config = dict(
    d_model=256,
    n_head=4,
    n_kv_head=4,
    vocab_size=612,
    activation='squared_relu',
    rope_base=3180.0,
    bias='all',
    init='trunc',
    optimizer='muon',
    weight_decay=0.05,
    warmup_steps=200,
    final_lr_fraction=0.0,
    batch_tokens=[16384, 32768, 65536, 131072],
    doc_mask=True,
    steps=3716,
)
MLP neurons of a small language model. Each row is named by its layer, matrix (up: input weights; down: output weights) and neuron, and shows model dimensions 48-175. Each number is 128 + 32 x the weight over its row's rms, rounded and kept within 0 to 255. Numbers have three digits each.
After each neuron's rows, "fires before" lists the tokens most often just after its 100 highest values on Wikipedia text that the model never trained on. A number after a token or word is its count.

L13.up422:198109124124081136153141150075128161151133133091197080145146136118183121124111213134066192156092131093089128123169118163127130112099158131173137134094115123157132149142170190137150115125122097127139082159153176099131132142108127202125141102092105148127136109196135104123088133126131137079093191096107089100109170130132136118102175084113198121155074117130087187159091090095117176125160
L13.down422:161177168106126139164114124183152117132107164120160091163128085096121109131162144137110144145127131147149146134136141091100107113066133145136175125132155155128148160137109175210116084100157105122074124099127094119178151079126165124082140129111092148166045162121188125103097125069185064124093059130065167151066194142143107161093127116191050158103128135115131092166166129127153092122138
fires before: "," 23, "y" 18, "al" 7, " and" 4, " in" 4, " (" 4

L16.up309:132165176091157093127132145198134120137135140140155103160144051111128158117103144156094137044151152182085175167125114079082078188094135151128083087126117114060152104146152115145160113087158148101116140082135113160191096085150157109134122143132122062118107068104095143101093146147145088116125186155066099115159085199161164098129207202158146137128102145116073135144118082189130070115137
L16.down309:127130182129095164069041138091121174118148131178112095140135154106125126097063161088072160120113165171135158100159055155126101102152155187093163149171154130087124102105157150144141158132109165162145136134158142141173091120099077111111157137085208132162110124134084131164084137161126138055116117179179168135178131094092145168039132099115084164126105160141065138109102103184146064160145
fires before: "\n" 27, "-" 11, "\n\n" 9, "," 8, "–" 7, "9" 4

L17.up31:137083094157186158130048069113106110129132115132164129101134127133139146094105097174094154097119164057126113162133118081173080176106130157056072147092098160111101118140138103090173126143191094138074055097080134115109097081160122167125086095078095126151123123137124148087225161155146172152106131089132108113105159127156162174070115124136092172116107132186127143146117155129138038171118
L17.down31:091149126111120167126124111176106105072137179172132120168135163175110098072116114152082177169137139167154189081141082089107173135201148155092097159125131128077138116110102171133159133126084158118135102139191161101133119091146170158091110140160097138113140089108155112177141158184187097076104140133131133190054170111127143120132143127180139124085124096186121139098142108116147107066126
fires before: "ic" 16, "ation" 12, "ig" 10, "u" 9, "ations" 8, "a" 7

L7.up280:123144178117112196162083089124137146104179169125104132183127087137089153171089087023136072148164162090042136170081134100069102132167187050115115103116146129181171114082125143187165134101142086070152121163140132145090142100131044077130136158117123108188088112172136172180143076213124136076154197117100102116186172143114143180056079133156159123153165158118133086089102143153157123130141
L7.down280:102109100148140100116144134165131118128107127074132121172116183137066125145147083081126058117142158113117124177127168138097181181163151116143119164184159163155092115138090162136104132142135135171140181181147115087164146158152104112093121118130127091126169119143111113118137151100200113091106126195152159136169135163158039145092104129115133073130085132206123042095087119124120126079133
fires before: "h" 15, "ep" 9, "b" 9, "ic" 9, "e" 8, "s" 6

L9.up445:164129150108096154107106169152122136062103132138103112104159152190121073108107143124090184153109119154145164027083177150115185161126114100142172123089143052147082133103148169152155122123151145159099119157084120101167157143151134123093130095138126150137161033093139197167131135082129122163121085152055186164124186152161145093150142154089135138170132093148153149138147115092107099131108
L9.down445:094180073091144135103143120166103148153149174209132141110083169103151112104145092133079125144103119186129119147138065123118128115061191180123166152116136107149139086121113122082162169149102129111090151107094142147107161083097079123122051135070088138097138155108182129118140093158133153090185147134167124112188122159057110174189135124119087106112094111095202136111077134096127119140110
fires before: "ember" 39, "ber" 17, "p" 7, " " 6, "b" 5, "ary" 5

L7.up42:113118094154107132131105165141159067138137164108151118173152093101153124118186127119080169190109102165155113110106123151120128156159153149102059131100163130117132100114158080089168078108194121125111106140070120161133130090114143124124065125158167132156071136101138109065150088119118090108076127111104077128134120078161103184140125038131107082092134149206174130162128136091149107111158
L7.down42:146196117093166120086117139179124129101127160204171125148118158113147133138131099115065170146161093161095102088215113155146163116094157092096088111152112136126154126105138137076139128107124116115153173133108138169190172193168052123139125088112161157092106110111163169178133085113169165094124109132176106144167065128141173134082132169150156119137076137120133136110135154096099123164099
fires before: "op" 26, "ated" 11, "ation" 11, "ew" 7, "ous" 6, "ations" 4

L12.up164:196090134170168090100073137108124187095114068119097176120213136087054128129121124100086109116124097197079137152115109156087161079131150151141101100099149128104177173157072180137128131120124118172112185149091163152045123114124154092152108196118118172181116114131122105098141077125148155136129122180135101176109241182108064115143140131164097135140123108110124126093184137133168171155146
L12.down164:102099132171083169119173159131133074165106098131158065114091175125109214113137116113125116166127147176158158141048172152121133164101136154139184096161163115033107166140065105142075143116108078139155152172174153161144161134154115144116136152086119126122097160138097139136110132135148097101175137151164165074082138103238105169137095098081138157128164145131155106124154104090100098135099
fires before: "s" 38, "ch" 11, "ice" 9, "e" 5

L4.up335:187114092133158135135167128096098132153091206121126100137138113125159030091142121106169183162115102095134159137098137108118138168082122125110115126149111093078130147169150132105165126160104131097133144178139148125127087134174122065101071231110102109150140127137130107121157135126138097163117098126090086136107110124073106121128106125110187127137118147146096171174132151115155142124191
L4.down335:186085099121129146096147131139159117147161107113137187158139128119135101090102162171074192151077151133123100146117122108165187119144092121172135116146130144088156112140094111151130150083138179145129186105065172060127160156124125179121119213148104117145142144183161170130097088120156126088123057086147114184099103094096104100152168120105153134145112098145111125094085079120090147156160
fires before: "ent" 26, "c" 19, "ch" 12, "ed" 6, "ts" 5, "al" 4

L17.up147:134147138164168133074174130150172113141178120109059060072051133153115131068157122164120143074099149090130124091120109118080229165143140089102085146155091118085167099115100113136121195128144150131147088099130148154128133141140119104133150169115106091135109123121078171088116110133156090136124094148140153154169118142136157079112114135101122175122136111150234129129117205161180159108112
L17.down147:163122183098118135154139080201076125166160132091098140099189108130143097207191112105153166146089171126101108125147170123078121159121113155165082209143089139137102079127125072119084115094136126083164120127134102113095198112099092108158135124099135207117075089093119111112181093176199153132112126147169054129177123100157145139090132189114144137076171142106146118137091115076155103076123
fires before: "6" 28, "7" 25, "9" 23, "8" 8

L16.up318:186150150118093151063077149104126133157058123130135079068134080117081123119164130173146147215134123165215094118116174115126132102102116108140132142110160127169118132165176124119118138139154103117153096171140119077169095116120167086165114132112096113200156183064075132121107126134118057158125118087014153108141114133130142089143120151127116138149133106156116137141117174147125170122129
L16.down318:145181172163091126132131146112143143084148136148122081157119147110110130076163130109081095074140131173152120132012110174112196121180154141102121147155158116128144137164169074117091116120135128115124090191143149111090184097160116093116159114131095151206123105146160143171074116149152162130215178124075092152124160111123157112152166155122103115072101118192132141136080119113105131105153
fires before: "e" 34, "ear" 28, "ork" 14, "u" 9, "es" 6

L16.up480:097132109142157117096091079157132100135126166114158128197102125115177139190109120129154149115161145159102102147146086159080113131100144165140116083175159118050104089145103169125172101089121114111051091104148129170161165139141145143103148093152132140134123147088051105112102118184140201092162142140140163097145102090115228103083128080102135088121157129109127129173118167189138084115086
L16.down480:101140152114178137130164148160136170165123093186132095125174111117169102109122208135137099159132114133139140086152157119153099068098124144118144163096129142117103092135144121186117104136098109105139092138107095125090132168096165139142078119122064122150120155129102124185154116122131120123140143073123109181109155178049115162125103191127089185066111151076184122111121091127180123102127
fires before: "\n" 44, "\n\n" 13, "land" 4, "en" 4

L9.up257:096160168115145118169137164161109145152126148140134164140174101124130092162091126128162162112140133147123122166158173156105141128117126104082138116028168134100177106068128138129175105166093091089092170131127133149180162159116155201093178088111131044116171164108177099126128161161148080095155087179101129182169130104076178101104171163129128102123105148189142151107132130164123110071138
L9.down257:178058106081121088111124121167089129082118087107138150066198117157128104102109122144145132168165147117135125139087158168166131137154146130124137208143086102150071095134078148117120178139157079083098128129164133124124132117163078159177132182101169077122095142176171083105131152119134127172153095174101088164080104111103104102103110132143095145158168101125082103131148108144127102089077
fires before: "y" 23, "ry" 19, "r" 12, "z" 4, "e" 4

L12.up596:120124141162122130113085145130124124097101154130160138128110134080172134131110137091062110125111102113088124119123170000145197146127133172064099112100122129051127133065133117128153172151154143138151175192184164135101165115174178114081105108193093094106052105131136110089109139164179153152126114120099104134171122163158075168138125152131142181089151098075097128130077100119102119135115
L12.down596:137118138154106102090098162064129153092124152141139128095122040130144143099107180069136075138119101131127153089055088100190170125113139145160091152148131117136147137163113134171113154110129130149097114173150114164114096184163064124118089125124143151109185141155189105147199186153143141122153149139068107115099138129137137103138159127130108086169199122162129107136116162116167149151131
fires before: "s" 24, "d" 10, "k" 10, "c" 6, "l" 4

L3.up151:168134158071131120071122088157107124131091105105146120161113138132099165178109101102141135144126090031128092167176124109095133144050134036102094156144172115163095158090090130097133167153127186140148096180154118093104117132159139069094147129091093129146134158087140165117145139151114167144096131104139173151129175143158133210133114126176107086183075142109151103118120153162153053168141
L3.down151:057145088141102100098171120108114206073152071131145150157130120113092123118091112158221141154079135096121110172138161120150159183122156141197140124070171084131120113109174161149145051155132090101137105179114093163059129118112075200096168088114128153098077115110101120107142126154121155123119193103112112170137128149126172129111143169106131125115121135147124114119073166120054100090111
fires before: "o" 23, "d" 16, "a" 7, "ain" 6, "ol" 6

L17.up264:160170128061156111134079120165103175114105184096171146101084146151150071160161160074124162111142156124152078098085116102131100151133158182125142089108108118091088157199159160080063138131122083117161131185061156160118187076122102090139169093187164087116134083166109180148083100137120159140168089179160118101124146138141114110182170124175116090091068131135157156091100118126157135150134
L17.down264:170135110118185139133171116141157121129142158166108127089072142069127137080139151150115148086151182094069204066154255158071130197120164117101115151157141100130078120154115106165118118081187091150127117070139129107157073120087131093119144124056123152131111113075143163158119063123121143106102121074126104139159102138119139131175153152096163183105120123161125127065137092084113097146156
fires before: " " 21, "12" 10, "10" 9, "9" 8, "8" 5, " T" 5

L17.up354:195170112109109137157057112140116124154099148051154166122152140128112099102171206106186068106137145079190158158118179087166050181113042121125151121100140121086159115173115106149093161118096107101173158082106147172134152094093162098196164174149072164065153148121144146111121083148147120097112096158070151105126131132130153063111128148195126113082163152135130154084076174152148130121099
L17.down354:093094119126105078109141143103055146172095198136098123180095160101074091105171118123137085133188141110141170131155153144075138217131160042082195147119090116114138178132192119091104127151123140148139099140085142155094171128094147088118177122143107132121136145094094106100156111157112128080098179151114066145099097129118147126150133193124171138132121134115097097160095140149086100149123
fires before: "7" 25, "9" 22, "8" 16, "14" 9, "ond" 7, "15" 5

L10.up112:171147112179175147072102131087152122102060100077144115119162073122106145112119142178136082143129124132153167083128147152088153148066086081112139147171067171150078133168118160119201111036142136116156166129139114133162189127063163078158188153156156195107068131145102104131144094166111155140103076110149163037133142122100093125102086138134172171213123066149156121153113084120124144078134
L10.down112:138138108162111119115131055133146152091179169165128135070111190120067135189131106139123142141123160193113172197151122200173115232119168072078130130083080152135205133154165038108115164084092095124101111149095076119093107163106146148108154149147123075141090131119121082167077091088127094160110159104145091083098118127117141168131106157181085156154107149155153108129250127128136164127108
fires before: "uc" 18, "u" 15, "s" 10, "y" 5, "w" 4, "0" 4

L10.up266:201071094110185104095082118145151085122161135157112133133166105142096115081169098075114163171168113124069104109109097166168121188107132105142104120123188153180113157170095075184089111134218094169057144173112116188090170114104198099087124146154160077137132156135110172109158151151129188098072096104151135147133075138109127172121151163073140082095160094127135161127193101145128180107096
L10.down266:162107054140145132162168116092128077091115152160117165134134175179150125086171138137106157112086155152199131166086117178139157041111127146088104144115176157133128121143093123173152108099066118146141162066120133114144124194123141102148158137087091128101112129116085104150145164113120173128168190122175111114163166163109152120157171113145199078124070109096205112104103167164145138125126
fires before: "ew" 16, "al" 14, "t" 10, "ld" 8, "ed" 5, "ad" 5

L5.up318:117112106229160145155152093089128153147118133122124120140087116175034116114151082072116145141148188152157075152109106109120141159125125083140173140170063086111198076105106135062118131098073133127186124128090155050098091167158163135154131109121171165149074122175124156128113115149158177134155169116146115165140146162122149125110120180110118092121165187223106121109166105180093170123119
L5.down318:133087182138160130168187173119120150135156101152159111111105095105116143157100143130096145105125134105171172102117080115160174121123112096119164127140183097122165173161136105129118148037093156124160076137143145100187150127065127131085095108202134156180095130121105144131039126146083105152182086138132152165119126174159147087147146147126105054125145108152144109090174090151152116178091
fires before: "s" 27, "ut" 8, "op" 7, " to" 6, "p" 6, "and" 5

L3.up163:137134130166108195140183159091108111109160151182072143107125071131169195100111137101119160167167138127119154107115127094085208124136136130133176173171156132096189160244127169183097076161074137078129155122135134084107133136121179123135091158166172070160027142147148149154096074102095145079116083100171139135123155112160145107128177145142113139133093097079135112153182119140112158097142
L3.down163:086104112155137156122147121120181139102084095110089164097130099071139141101142146118067130102152096118118134128079087121173100120065128134170105165069166095160183128117135136094133118108109087185069066175222116157113152150109122140189134123123166141101133158144114114166187132148157138146088154073102138071080098086136108111119135081099054066176132153126109068116105147155162123081173
fires before: "s" 45, " of" 5, "ed" 5, "n" 4

L16.up48:132174139131169146196144081189137096109169142094103078115131144113125102044136169152127095097141128126143169171127107166095100180133141094136147130100084100111142117089147054105150163160071126141186158187146128170201077150113145085145169123149101107135116126102064101111117114132118148167091129125069129149091156135137166058152149138160134134090118106082115197132154118156164105074168
L16.down48:088121152153122120136127145112115107115156112174105172142183144110096118109160142131109110151112160133117186127133206140137141133087147181157133101143140114140131168128156134139136178152163135089115141123126161134084169133116095117132124131109131134097095112135188107156186103135111112140113186107151112075113107187122072124064094138184105220096153106134082127150147077119102173124101
fires before: "7" 34, "8" 20, "9" 8, "22" 7

L17.up397:184160113084116110174149101150121107126116130170150134100120138047181155131122148126132173111087177088131113086091111170168070149085116098118112145143152095087097144191180133099121177141160140111152116186112147103089110225158174119138110211131102090134104195087139133060137137138156199101095157102165103141101106149119145136135110161170155137138072110132083078099139111111162026138148
L17.down397:151127123176118193133110143151081111143113089106108098136140160152145118135129051148157091107110091130116156127153146134112150189122126202134095096072187189124086115099093150115059107131046112133138143109157187123148173106124108118158125114163129144126160144156086198124137073124133142142157113114113149107084079165142129136204139105108144117132157074080139093136088180139100150205149
fires before: "t" 22, "ts" 10, "ld" 9, "ed" 9

L5.up102:164112076156123161128132134092134149106102104120102141142138137149123150093094158087083120204139083157102158128065108120140151109131220119123126176196165081087112131119122103125163150161100097133142146070084124145115113195127124096147112114177134164087087100133148154094079075184075145138123156131174135173127144175104167128118170108165106097185138140135099108121189161123143123188153
L5.down102:143097094122158123144128134154133098196092174178133145090172123061154063177153085120049136109152079121120130153088118091139136137164143146131068126059165138088133085100139145113118127109132124120131124170156144125112093132107157048132181108104151108116143123152123127187119118092089081146196128127109135113160139156167065072115152127142120136086123083073113136125095163121161131132037
fires before: "ers" 32, "ates" 32, "s" 4

L17.up676:096095092100121125092129181145114116117098106155170144076086142108100140090183148105139161096152107099180086143189140129158103068092139080091132191110181108147070127168150150117120146061156136116114151157116155147137140100155137127117132146101157169154103157130078086060078063100174136124142130105073095111165132157093137145110134135138101127064109141163126099169140173126059126085107
L17.down676:146113097189162087143128102117121162097113177185087154150087167097110083124169125097193114118135098118123175134117120171072125081169118102130197056184124086123140113141107144150058155078136164114072093115126150158115098155090134124097158152060154147121182147145158128170157123146124158134158153146113136098134106178178090091111145110082076136116110130109217125156093071147207160125154
fires before: "es" 18, "9" 16, "ear" 13, "8" 9, "20" 7, "b" 6

L12.up632:185115175086087136145124152130124126172134063078178115112138148070178168107072128062082092110121115116166123129114159173095102111103182103170073112103083130203129143096141089109195205135124142130180083118129156169158104146084130122136106057120134189152106112104171152096120160134118117155101177096115140079133154109124131083163110076125117140126117131170142147127118109114157128120026
L12.down632:151163141094095153136079140124143123121213151119078145089114105108140183106137161172095203096130045159113163149153156097084123107091099099125130148111187181136115159104131136169116122173112113162123128115115120132113129159111180143131117173099133114102113119131118159177090125109075112128100124187155071093139126121194123144135077106181092135138133060098099140167078058095074091093140
fires before: "," 27, " in" 16, "." 8, ".\n\n" 5, " (" 4

L14.up701:113175153151085167138100118140082148081103111097173086170129139065100132121116162101127172094166198063212167047151126089112117210117151145121142094112099170108102140148119121145146171160139105130116099148127111201165171115117158091174150083139128123088138103104086101119125137138126156115092082107108138164132115116096152099152055071146135137135114115121117119112148091141173144110171
L14.down701:106170142111180080178141084152109156170130102111144107136175136141133130082135095126072071124088116107142121056078174145148083152197129130148151135148094148127120133177180097086192128089140116173170154116126150155104134147072100157118134102130192142104121158122131141139111107089099135099139060139091109103147107082089091141158169136169111115139152168164115115116082122149154102122155
fires before: "c" 28, "14" 7, "15" 7, "11" 7, "ign" 7

L16.up260:035075145182098131192156066150140102123118168083143167138185099133108135119115085133147135133132158111153163091132177128130094163099155103142105139149136106116072128178121144155121121083151143109141132113108159101159170091093126112190154150175107125124138127115171146124080095145161163154072085119057076108119112153142136135125192179147070108106109113129135143119155158092140144123103
L16.down260:149157140145176099092131159100106096144137131126134099121146161136076127151183147169119137136159089108109157124078136098103209139088072125139122223149128114179117129139143087114087162115138166078140144091086131107092133125117085147155078111138137116085133139123103168112116132132080144105097141152153083075083127167126111096147188093098098114140172064108163110109097116126105092159110
fires before: "8" 22, "9" 18, "en" 14, "ct" 9, "ce" 5

L4.up346:124161121143161094121099117173123145139076128125104165081139120150178145109215119150138061163115101107102155102136128146134063120110142087124113162159131066057162094121093192097139176150075069127150121131122159149095172064103115070180119126142152135098139136100137141136085139196122195104156162175124143137080178100094087198153140086135116100134155145114121162105139126140165166144114
L4.down346:112092081095187189076143113174111080153108107108167196093126072081154155162113149128106152122086125079118140117124177107117125141138153152143089144130123162100103108080134047128169169141137133151088063207169124196144089147116126155128150112158172096134101161183162170125142204130122116110111066115139097172140070135090124098124169146138114126067122118144081116112075164128115144144127
fires before: "ers" 41, "h" 16, "+" 5, "it" 4

L12.up11:177084131131111123153118123155095111124104105169121162165195067120133073148125133161143145133086114090189133081096139120114117185150082123137144144178095173082092165138127164163153089117095156103107095135122129135088145121181107186122145160135083092125142146122169146157136147184060062167088068118080129130089112126088111125093118181099151140047100104081104060095122097156173139126163
L12.down11:188148109135173151114141091126141081139092091154086163102143143093165102113089164154151180129159148145113131119074112170110071114068145144114143127106178102140128141132133115110148179154135135160140089113150131091121231093126109133170122108088155166082112150101129108159164169157173122126146091122117138131109071087055180114185125111145156166146143104092146138095150147115066107115096
fires before: "ar" 20, "ary" 20, "ies" 10, "al" 6, "ent" 5, "ation" 4

L3.up412:192137163150154120072156032102161076098113122117133183092117134073094132182193159054103151122133104136105078112113112123110145183113143134059129162144177154156160103165150120148132171129057124180152099135135142117072139066143089102103188169120151136170114101099082073083144073170119082149165112107117124116125142150124140128165130098215109131143076102156156105099086112182110070145129
L3.down412:106166099050110093124123126117185131094162098160142128140150144123105114104140172108133153148129146111153102107086110144113147176147112115143174110147112176170167105067143046133079161077161141214153093081075170140110178119157110102107104185132144188053115084113126124146131163163121155115137172102160144168061094121100167111142117117136126191102093070111152087107120112122097124089119
fires before: "o" 30, "k" 10, "ol" 8, "i" 6, "ial" 5

L5.up95:114086107139133171111104093097086161118181101094113132123148139115081121151161093084184130168123100114076134221091177087133127141127154145114200136148161078170118151111132127066152092075126112159155080105118141128105099092144126139152151100153107136159102102121130124099141119123132142063058088112109145174142140167084165162131162120184182138166136146065171089110160155134147088124095
L5.down95:123167129118146128112156038151147136075172134168137130200144171162080115155130157120164122151127080154135148138077112128096154165150162095140133078152152131136116179081134106129088109086124172151108092149122131089162142102087091121142095111102137179050076118165161122097183148149105138077131101146098132154104134153083131118122167129117188088154101137091056121103115181106143068138106
fires before: "ld" 20, "se" 19, "b" 9, "e" 8, "th" 4, "d" 4

L12.up439:122076079191192138180157068104109126112135162065144196131046175214143152123135185093147156161134143133120133151137092129044108120166183107113121151130138102119189110138145102123139172200160144134087122179124142153134108145094111090113073131106128091123109118171142096094081108115120099112153182201138151088106125140113153144145120104161146139158121119144106118120138108136190139154139
L12.down439:095130111128142068105160140136100143104133135063106081086146099169092107122132131109124097144132128117120167151148104113170112096141149119203123137212176042152152135104072154150238137156102102149181095123092166090057148126105146117111137146121147129136124146171105144130135127158148090058148141173142123208179154092171163153190126120146153116120096150110135150105123087191093134149163
fires before: "e" 18, "ber" 13, "y" 12, "s" 9, "b" 7, "st" 6

L6.up389:152094126136155124115153144085197156102151093117186127125132109114113136093092141107100234100150098106151118080139109144135154109167106131064096115150091143124109175165188156130094139109177098102130128077145091145135163147096107116133098118140109157099167156167065149105117098108111115116121156132149143122144167085149118122132148120215161111092102102126157133143156163175119173165098
L6.down389:142126132108142097110123112124119134110068143156105161125129165103161107080108140139120109115099141131119106126137104152147151116107153170107154157094146132141162095164107106146133159128136182131158115117107109084173126106179100073106110126200152142131150070168110078141110113236103183101073161107125135145137140055112054150099142165167095136073150141101117143148135173112117159123088
fires before: " as" 31, "c" 8, " for" 7, " of" 5

L3.up654:135158113173153143090127180150116125199165144119108151181136126135093111131059125096087091090139113074147124160123139130143161157138066143098006158172129130142135170039113139136133117115101038102154161166091120138150094076137132140124109134132126054149142093151135163072121132101147135122125127152120172090130153172064118119127119139157192065122155171137099122118160065168125119150089
L3.down654:163106139114104124140090136120070147094160135174126102133129174153134117054161128084131160105124172095096197116127201086081102138129145153173151132181122132098145117088171180111116173090135157135116144101094141061142180105153170142132129178106096138166163064086119144088162130170170074095092100147146091081118185160129081131153179107119141091142119147170104121093086090122104068166130
fires before: "ed" 24, "s" 15, "an" 8, " to" 8, " in" 6

L16.up66:127155122125161117152158090117143140200177186124089072108066146118123075121166095186096137150147136128164103132161101130122167209136118092042183161128082140116172157133118104148125091163105086102149153109107208108087114097179122106169140117080078070143132092114083143160122113155153135176164144083096166103114106081113137074168173111123166196090116124185141087116112111116145127127122
L16.down66:170047110173149106139193104118125125146157134134140086146110088130120090149141139096105180157084113117134144146159147128065146147199149091141104108160124126110120131192115142125115091093121132154144079117134152094142149146120094126143110076199133098157101088166098123152177159161148084146169093156174148164146126098149156107088109136097142179160143107120182157154142222121107133089075
fires before: "ud" 24, "6" 19, "2" 9, "25" 6, "9" 4

L3.up9:132122116112163073152116116158103119078079170129163127152152118100130147143136103116119151094135161115158168075143133102113176091114118106121156122124144071113087155166173137131180074103119080173135104166098132124143145153137116101132102148094087092087150082103160121099186158084194151155188111128157184111062123103129122116144084171111104123105098095110121176044106166137132201111100
L3.down9:152112053103078160131157129161182101124119132122108171126086167151171086122097144140113063146078129171191084110068169139116121122134158124122072102153118051160157093110128125118164127100138148106126120125140135192132081133065158145081098103103099195130075129110158139138099111136041133202138107129169115114144133150081183141139116142097098115198142087138180142154129144133066076126142
fires before: "ber" 20, "ary" 20, "ent" 11, " of" 8, "o" 5, "s" 4

L12.up648:184117109113142109145090106165109122143154134122118148175115171165151121077148157136169167140116087147080107051105096077129085116066144154099106146160175094166103169162132174152116152104121104113111092114168119158116137111165148120137114141138171121157132200120111126092098169178162178119105140120091069069184117108112100153110087156092155108108115092154129144121083169170126143131106
L12.down648:174130081116132142127116084156117102146201158114084109095111125148179137128122166147132168172132088177158153123076131120163135156102142138123154173153130134164060109173132154125158113167134125190185172164110170124148178135153136135120100115122149146143147115150074147110103089173055181116066081090132150143123081192160159114135094167140159116131175143202155138103164159099149133107079
fires before: "ld" 35, "h" 12, "w" 8, "t" 5, "rit" 4

L4.up686:164099117132108095081140077137083090143144143137117118156158143139155131101115185126153130108132144134067072107109127135083114147110147107167152117113135073170072138184192156109107125156047183127105136109131155095167138106147103094093088139162114147076163124103053114151155140227157150141160069052104124095092079120126148121160073164153156133083169109072102117100110074099126140154156
L4.down686:127129112151102121133102148112117072106146178143105108102042126131110176125104123103135143125161107121098152134117129211174144124071126182130165090130153086154140150168179089106122133145105128128163102142135158175144154111118082156119125113173052108158148112138113163182140129141129097167101116143116157162143112094100134121117122094147122137169211148081109121120107176081132136162150
fires before: "t" 37, " " 20, "h" 8, " |" 8, "art" 6, "s" 6

L13.up265:077159103143171145030109089178139103149137122090144169142093111087154194136153123080129121154165105122122180119101119113126129096137107135111154141152215106134123134124200134125142144110117125131116176141165113168061056125143101135107176193135098128171148083095140152125141106149106127136051093155073114160220136162151107183073118120182153193163111115124095108151132102121132119124130
L13.down265:140111149126138131100126178114096157182117113158105086139127120139052203083120100135104123202146083152142100119092174161195149148167126134072147142151205125141119111121114115179074060119143125184160165120125099154133165133107156108170088148155093106120080169117141138087143111098158174093114147093114137176142115190104145081112126172093147142146084133191122122066178139126143163134136
fires before: "ic" 39, "al" 10, "e" 9, "ical" 9, "h" 5, "res" 5

L7.up409:173169137203152143076109119106151109107115137144160127137129083120110152136156110115169114157111160125097116147084159148086128165062146106109118107126140168176143111150082129099116125140179118102145142094077095139129098107082142110164125154130215104161147087121182105196102106115163128069121145141155125129138099152154150155131105088131157186083129224131107046135169142133088139124057
L7.down409:115139140108120132120185127160129129118119124074123159149118177126085159124131151137106043187162127124165151132093055138101123102130184113105123121109115105099158151161131100079188167107195117172085115160152058116099147173168116080153084152130164129106117133149117066201105130090120183139140071103185147205021159127159098126171145119112119070131115110135151074182133139128127163156131
fires before: "s" 64, "l" 7, "f" 5, "m" 4

L5.up304:139127132172130181117113103125126131107106091106124135118092163110154092155097095119168123134103101103101128118142114140059132112102102117214157160184112103138096116204118180136165090077134069086136059129148142150131093121052117121120172169162172156099117112105105107180119136132142124094134113134129149142117087151131065079086135150120088163183176180176137090139162114136099087095087
L5.down304:095140136143167126145138049163154202063169133140087117086136183135123138131127078098087139129115083174135111134113157129128068170143058130140108104192145153117187154135150094168106168149098149107117156120099112151132096118126069156123159105083126156112112112114139142110098151127125158093152125069085169147103111147078105113137136123117118152165079169085170084142206106141130119140125
fires before: "w" 18, "s" 15, "at" 6, "f" 6, "se" 6

L12.up392:164110173142175142088160134091175123122051113151155114142153059092128113101083101124094097082142115080160096154162106147120122155158163186090099177177184062092092165182136148173111074168131129147120168151056125162140065098155116097118130125178146100176202150161116116100147151151106137134108147141139110068149176100056118124080196143166162081071082198137121159120111101184128100096104
L12.down392:161192122136126125150097066173170127164087146103067158125118078102125149148127077210079128098163131135119149098029116129155151119052104117106119158161104152185062208097132123168148143166117104100100128123075168089131186117156148145112146160138110104127180139141137179106120082157146153169178129115141081112123130094105125074126104085065134131074205104120160152061052136137152129139087
fires before: "h" 21, " in" 7, " of" 6, " to" 6, " as" 6, " are" 5

L6.up469:091160160125171135177127163112161185143121140127166106137172086141134117076122082105125076082114138152105098101084146172116162164151106192121129147153152086132141134142160127182173097148078057126173018130115153150151100098101168108127140104141135123138154070181124103088067124118145079126082109166153194142110137124058097153107143101064159151144102104140148170116109121165133116093128
L6.down469:173149102096105158194121124146114153135145097132125091172159134172176110100209148132135149134155105108138151056155053080134143143108182144097192145134149118170096099130153066159168106128154153199093084129169145093169181146171109152160180149137092160111152138118133129100069120137147117167068084136099171059113090160113088120162123121101118102179108112139152136079066091143115116119088
fires before: " in" 19, " the" 12, " by" 10, " a" 8, " as" 5

L17.up35:160124115144132140091098088121155153152140127054140140165116130106164166101154186142158136171111144161100143079166143109151137167153132152082093150120157114113108155121126133157191160123102137169121123113128122093161120109170143104145104110130095076138127084083140171147118080142130169181123149168126063117118148134084100131114030196171038115103129130167129194105181165133141077131142
L17.down35:183097169102106099164143119164145113119176145160157135069134110162110085135116155138131179133097087125089099167142199199153140103083171075129123122062142154234050060187129080152146141125126139176144088090117094083100082073147155117117144100098164143123086109114090100129104127140099127132111157118077132113100077094153143103121125110106142087160110124110126134117140144118171113177141
fires before: "a" 23, "h" 23, "w" 15, "ame" 10, "ic" 7, "ome" 4

L14.up290:156094161068144168073091125207094108135196142113145137137157119104137103126123172136101098072118173098058147141117124119120130138095123112146108101146146153080127120207105171162092126095169118133104143135098127145128109164142115112120113086133121112209122131141088163132149127142124108190135154157100127095163127144070151084126162113128119137146134173098154162119138119153124103092123
L14.down290:133116143109127142165114151114112084133153149123128105153158122138132132099143082120126176069137143229112154142085203095164102102141098168108159108197137092174111100072115101144149128152102099141191100129107146150145143093162179150149164093166106079087097104116158127156173159153098137161157112126163072144134145132120146140099095077109138136121134174192118109137144095169136063087096
fires before: "\n" 39, "\n\n" 12, "ric" 8, "ork" 5, "er" 5, "ri" 5